config = dict(
    n_layer=10,
    d_model=384,
    norm='layernorm',
    norm_place='pre',
    bias='all',
    init_std_down=0.00255,
    lr_mult_o=0.821,
    lr_head=0.00634,
    grad_clip=2.0,
    decay_fraction=0.822,
)
MLP neurons of a small language model. Each row is named by its layer, matrix (up: input weights) and neuron, and shows model dimensions 48-175. Each number is 500 + 25 x the weight over its row's rms, rounded and kept within 0 to 999. Numbers have three digits each.
Before each neuron's rows, "fires on" lists the tokens most often at its 100 highest values on Wikipedia text that the model never trained on. A number after a token or word is its count.

fires on: "on" 28, "ul" 13, "or" 13, "our" 6, "r" 4, "ur" 4
L4.up1502:556462494480540504510501478504446460491506540485542495495493534473522501490522519529547439489470488484543509460505505466509519506464501532454486511473499521539498463462500530500489507509492485546532503506495495500501463546518471485490518497534519483504553512515482485508484475524519487517475551502478476529534506479508508465500482460477513487492517545482489488476512550481490502510505

fires on: "y" 30, "ose" 12, "ile" 9, "ough" 8, "at" 6
L2.up348:495521532498446525541500478491509501486508495455474510501494512487533518489484507515509498509495502462482487449509532487512512501496515492477487511530551500514475490513528512485502540521528514511478492522491451522479479521514504515475528523485511542485516518532539514500520506479501472512511543524500529529469548495527503554517537494499467484486496478463485469459486445524530480539514

fires on: "," 99
L4.up1256:508485485454511511511495557494486533516506531495508487498507514446510482502524460465527525487448505507565467531504514505487485466474472490479463483528483520536498494544503498474481489470501485493507588528508540500478508490477515547524469475500458502517517468483505465476525462452543502499495492496540506507460497522509502525524488487524478455479483491518524474520522506498544469523476

fires on: "b" 19, "w" 10, "v" 10, "ent" 10, "ct" 6
L4.up645:480501525516530520479486530517486523465512468508520543499512547462469485487536478502500506521506548503522494508474490523455523506471502551525492490485488482456446549547482488535504517534464504488491510442523484529521475503489532509519542522483498539471501477479486528500477554451456539464480530505498522503490483513527468489487461499472536503435514487541467458548538462511498511508479

fires on: "and" 12, " of" 11, "," 11, " and" 10, "0" 10, "ly" 9
L4.up1254:524480490495517450506517482535472541500535523500478477447510499473497426492507501569498518490489550516472447459514518505507488548445531453491506499528498508517525450500494522498488473485485478485487500498491505511487520504481537491474549493525512483500503536435488499486477528469513504524488463513473532517541499472439557467456489475504527535484542513516496525493499505487491500498451

fires on: " and" 26, "m" 9, "t" 9, "," 7, "e" 7
L4.up813:447486528496526451492509452501486561453513498499501544508453535524486485500505446510513494491481457529488532500499502472497518556536526495473506494546446483497523486496485521478525488491495485506521518580480505487435492508502501506501495474501486523494486532483527505481513487507450514451483533474525538505512510469482516508503476493561526513497462474502506532485484524491479482483493

fires on: "ax" 18, "ater" 15, "en" 9, "der" 7, "er" 6
L2.up229:492501521533532480555524487504502475489470510488518464538457509519546515507479473479496467486435475481540511505514502511439455536445461465504490478476498495480483497446502496534490511497445475495475523509517505472487537571485526462524465543479498515537471515458503505506495528478478483512517506512477488503514520473426488493496475499467501543463475537528511459519466537470513515541484

fires on: "," 77, " as" 9
L2.up1154:484465528500467481485494485498490524497496490512502495507483537449524476494523465495510559499475478482523502528495513492482496531459499502457526485509474504476454538497501530527499489470498485502535495500529510472471522463456516544481459472493472464504488475460498511477503490529499530516427463497505496546520474546488515546480506469557484506498484507517542503488475498468473457479497

fires on: "ound" 26, "ze" 11, "vel" 11, "ver" 8, "ts" 8, "arn" 8
L2.up1453:505473493514514484520481485514512529462483528503529465489520486494525493527481494531535463459462514476505488444530495500512510510510526461535527460473515454516524476503506487509473513467498479523512482522497534527539513516555512483520503530510490491576512469482526499502471540498501510468522481494540502485481522520519483492498453497526492520477462488533483467536501475499491480476551

fires on: "rom" 10, "en" 10, "land" 9, "ord" 7, " tr" 7, "er" 7
L2.up1211:451499461490500468539512507508484498483506501467518510529547486504474482519486522550481474457481502478515493517529533492509476500456539472490475497478528497461525487469493465461546490505453470447458502511469514509513481472500525487508528523509477499542479511485499509483507525485541508508506491446516474533513467516470491509455493515507482513495480539482482493505481580458558489480498

fires on: "===" 33, "ile" 16, " are" 11, "ose" 9, "ri" 7
L2.up1274:509531488542489538501502513476486530464489473491535521502511508530490499484536542543484513500516486482518487485476543484523546531455515515534534483522524457507472462516497509518524530510505505503479542466501487481455492499537510496502544468512508470498543556484500468504442546491471472494512509505488513512501516491515465526494514549473511459509529503499525524470508456506539486508486

fires on: "duction" 16, "rib" 16, "le" 9, "ign" 8, "duct" 8
L2.up126:526480503497510508482508498522515537525523535508491513505510463515494501486435467500486542487489510459534515497491514449518502488479493528497515577492483492449506488533511474448507516486481529491468527530484517522528524528558474515507521499492511507505548494480494477505521482473491505490515530494482544470518482449484511482473491496457485467441527487544495533467499507537518498492444

fires on: " that" 47, " which" 25, " as" 11
L6.up574:495511521492463492477520482538484476519521503468506512512502503489535506496479518457541516479464521511506477499491543473499526460534477433490499437492510556529528504527511509519501496513516501485549492503510512436524506491528508498511546491501528507518507479522528497519510538538523511473480499472489464519467524530495493513539502493512486558464464524497490446497507520466484527528510

fires on: " f" 29, "ely" 9, "1" 7, " of" 6, "f" 6
L4.up447:494530479482488506504529499503506516522480524484459476491492483436445545490518501480512491482522503523483495504505523505466481503484494495540474501554492510488482520495498515527501515491546485497496493530491504472487534530528508478485515452533448541486481532509540513487520527473486490507491532449509530478532519474485485468494522514476514491473512483497502481493471491532485493486501

fires on: "or" 17, " of" 15, "W" 9, "our" 8, "y" 6
L2.up599:475524528509552481544498551485474519490472497506501583518492436520518479513522481545515486534517511517527505495454510510485487494484493476567536502514502481535485463527500483514514545502480496515475460501484532513493439477510487496451480500511520493476483509496503471492502524480526491525497521451444493449526498499536544445534468520512525489517477507511479533516455488470506554531479

fires on: " (" 32, "," 24, "\n" 24, ";" 7, " that" 4
L6.up957:465528476511468482473507495491513461483498501487507473422524504514487497478506479475580553501454519500474462465462474494475539491509473478543477473529523511523546532512509458513448540488509490507506539510466519487451470495466509464522481496473486546472496493502511457455505484541463507505518506500515462524484523546491517488491465494478495508524504546515456496487492488478511512533493

fires on: "," 18, "er" 16, "S" 14, "en" 12, "ian" 8
L6.up672:484502522470489509492493502469488432506492502501506494531507487475487501491499505514491510521485507507530446470518522489515501510491455474467441508502466543510490540478481503485462512552471488502475529478522514497486506476536507520489466508518496504506459509541502528525537506494506491509471471521512526472527512499446495477532491552489503557464510496510512488503517527442485487519530